python train.py --n_layer=15 --d_model=192 --n_head=6 --n_kv_head=6 --head_dim=32 --d_mlp=768 --vocab_size=8192 --activation="tanh_gelu" --norm="layernorm" --norm_place="pre" --norm_eps=1e-05 --positions="learned" --qk_norm=false --attn_scale=0.177 --bias="all" --tie_embeddings=true --parallel_block=false --init="normal" --init_std_qkv=0.0259 --init_std_o=0.00473 --init_std_up=0.0259 --init_std_down=0.00473 --init_out_by_depth=true --optimizer="muon_variant" --lr=0.00299 --beta1=0.9 --weight_decay=0.12 --lr_head=0.00747 --warmup_steps=200 --schedule="wsd" --decay_fraction=0.276 --decay_shape="pow" --final_lr_fraction=0.0 --batch_tokens=32768 --seq_len=256 --doc_mask=false --train_tokens=144800000 --steps=4419 --dataset="wikipedia_en"
MLP neurons of a small language model. Each row is named by its layer, matrix (up: input weights) and neuron, and shows model dimensions 48-111. Each number is 200 + 20 x the weight over its row's rms, rounded and kept within 0 to 999.
After each neuron's rows, "fires after" lists the tokens most often just before its 100 highest values on Wikipedia text that the model never trained on.

L7.up120,185,195,146,181,175,217,191,193,216,184,186,222,214,209,226,245,189,209,192,203,198,186,189,206,224,212,166,194,184,208,186,199,171,186,206,206,194,199,205,170,235,194,182,206,188,216,193,229,174,220,176,211,205,184,135,226,194,188,226,207,194,197,194,198
fires after: "==", "===", "0", "9", "2"

L3.up18,200,171,181,189,203,188,204,200,211,218,197,189,208,228,208,163,142,195,227,228,170,173,187,195,197,216,163,223,224,208,189,167,230,199,165,213,225,206,214,239,217,221,176,200,211,202,200,225,187,204,193,210,177,190,197,207,164,223,215,227,198,204,202,212
fires after: " to"

L11.up117,222,204,195,171,177,208,206,200,183,235,234,203,194,195,182,187,200,205,174,220,218,215,179,212,188,162,195,172,209,206,192,173,193,202,194,216,204,217,203,152,214,203,192,177,168,253,211,223,206,241,179,193,191,207,186,196,208,185,239,220,153,180,192,206
fires after: "\n", "===", " |", " ===", "=="

L8.up285,193,183,253,194,200,209,197,207,195,214,194,216,213,194,178,234,218,199,192,186,187,172,161,183,193,231,171,200,206,205,182,211,198,204,208,208,193,208,185,222,200,186,190,186,234,228,199,188,217,166,206,204,181,219,221,179,151,215,215,166,233,207,230,223
fires after: "S", " S", "s", " B", "B", " St"

L7.up113,175,184,231,197,180,229,189,171,180,187,185,217,193,197,192,158,183,201,171,220,156,189,204,253,197,216,217,190,198,148,219,200,223,248,190,228,203,216,215,194,216,197,196,210,189,201,203,198,209,210,198,209,218,190,154,219,221,202,176,183,168,197,181,231
fires after: "2", "4", "1", "5"

L5.up366,243,171,214,213,209,232,221,203,171,187,199,192,208,225,205,218,203,191,192,210,185,207,227,208,188,201,176,209,253,192,214,206,170,228,204,240,186,175,177,203,211,195,194,185,237,193,203,175,225,210,167,214,220,187,204,249,221,171,176,237,194,212,157,187
fires after: ".", "2", "4", "1", "5", "3"

L2.up397,175,208,170,177,163,237,173,193,175,201,230,245,224,232,239,204,230,175,239,219,187,185,181,211,180,217,201,212,190,215,198,215,197,221,201,194,191,200,191,173,201,200,204,212,222,190,227,153,206,221,190,189,199,178,204,226,174,208,179,210,187,214,214,210
fires after: " ", "2", "'", " re"

L3.up113,180,198,195,207,191,221,189,186,180,223,218,187,117,188,216,179,193,207,233,188,167,190,172,179,201,179,174,212,206,243,164,171,190,180,203,221,233,236,210,213,204,214,186,214,167,187,199,231,187,184,218,201,167,206,192,214,184,180,172,213,190,187,198,208
fires after: " to", " not"

L7.up289,202,204,156,193,199,180,229,208,186,201,221,214,189,220,183,236,183,181,185,197,200,180,205,217,198,260,195,208,232,192,208,228,183,215,167,186,201,202,210,214,210,207,185,213,207,213,223,201,178,205,199,184,176,181,172,213,185,176,241,186,213,198,191,201
fires after: "9", ",", "8", "1", "0"

L3.up585,213,189,206,195,178,218,217,228,203,191,182,197,183,206,186,203,246,213,212,200,210,246,212,225,183,241,222,223,226,175,192,212,206,227,207,198,179,193,206,213,188,192,210,197,204,237,225,201,213,214,177,224,194,203,228,203,193,175,198,160,188,197,180,223
fires after: " ", " f", "cre", "1", " F"

L8.up107,174,221,193,222,150,206,223,178,197,195,216,180,221,148,226,210,177,207,196,206,207,187,221,228,221,204,218,193,218,228,222,190,205,197,191,208,189,203,191,195,226,200,159,233,206,190,165,228,176,213,207,215,209,148,193,190,173,171,219,203,186,203,200,233
fires after: "0", " the", " ", " con", "=="

L4.up706,215,192,233,220,205,198,161,226,190,191,189,191,168,193,224,189,218,216,203,209,211,225,202,184,182,153,182,202,202,181,178,184,242,194,213,183,203,236,184,156,200,180,207,227,218,201,215,218,149,167,209,209,214,205,211,181,192,180,203,183,183,210,191,186
fires after: " ", " a", "3", ","

L3.up95,150,179,195,166,200,220,216,206,196,177,220,228,179,202,214,159,212,170,213,219,196,242,235,182,175,224,195,209,208,221,196,189,224,249,181,209,197,203,208,227,196,207,191,200,177,169,234,203,211,171,175,199,218,203,224,222,203,177,205,171,160,234,209,193
fires after: "0", "3", "2", "1", " "

L5.up362,209,179,226,206,197,212,208,194,169,228,183,219,210,202,180,211,210,198,178,236,178,187,215,207,179,183,227,214,205,183,170,220,174,202,178,203,206,203,213,166,217,186,195,201,168,171,227,200,205,219,222,209,236,203,187,193,198,194,160,211,160,239,189,243
fires after: "2", "0", "3", " code", "9", "5"

L2.up486,180,211,195,209,237,198,202,194,176,176,213,189,211,216,173,177,222,183,194,197,203,220,212,202,194,179,236,172,198,194,168,181,206,220,188,234,210,235,202,187,183,226,196,204,200,206,168,196,206,163,193,197,214,209,214,208,196,215,233,187,185,219,203,196
fires after: "0", "4", "2", "8", "3", "5"

L5.up755,190,207,182,218,237,185,222,203,215,239,220,170,203,227,211,189,210,172,163,220,207,192,212,182,190,198,224,253,212,226,206,190,204,205,213,192,197,230,211,211,217,202,226,181,198,194,215,182,200,196,202,183,182,188,171,168,176,174,222,196,225,198,171,168
fires after: " ", ",", " |", "|"

L10.up78,201,175,198,203,224,200,207,193,180,198,210,180,171,197,204,217,204,175,164,227,193,203,206,217,212,232,171,216,210,210,215,205,232,232,186,195,203,223,170,205,224,233,215,170,228,182,197,194,206,221,203,180,189,231,170,233,201,193,207,217,216,193,212,178
fires after: " |", "2", ";"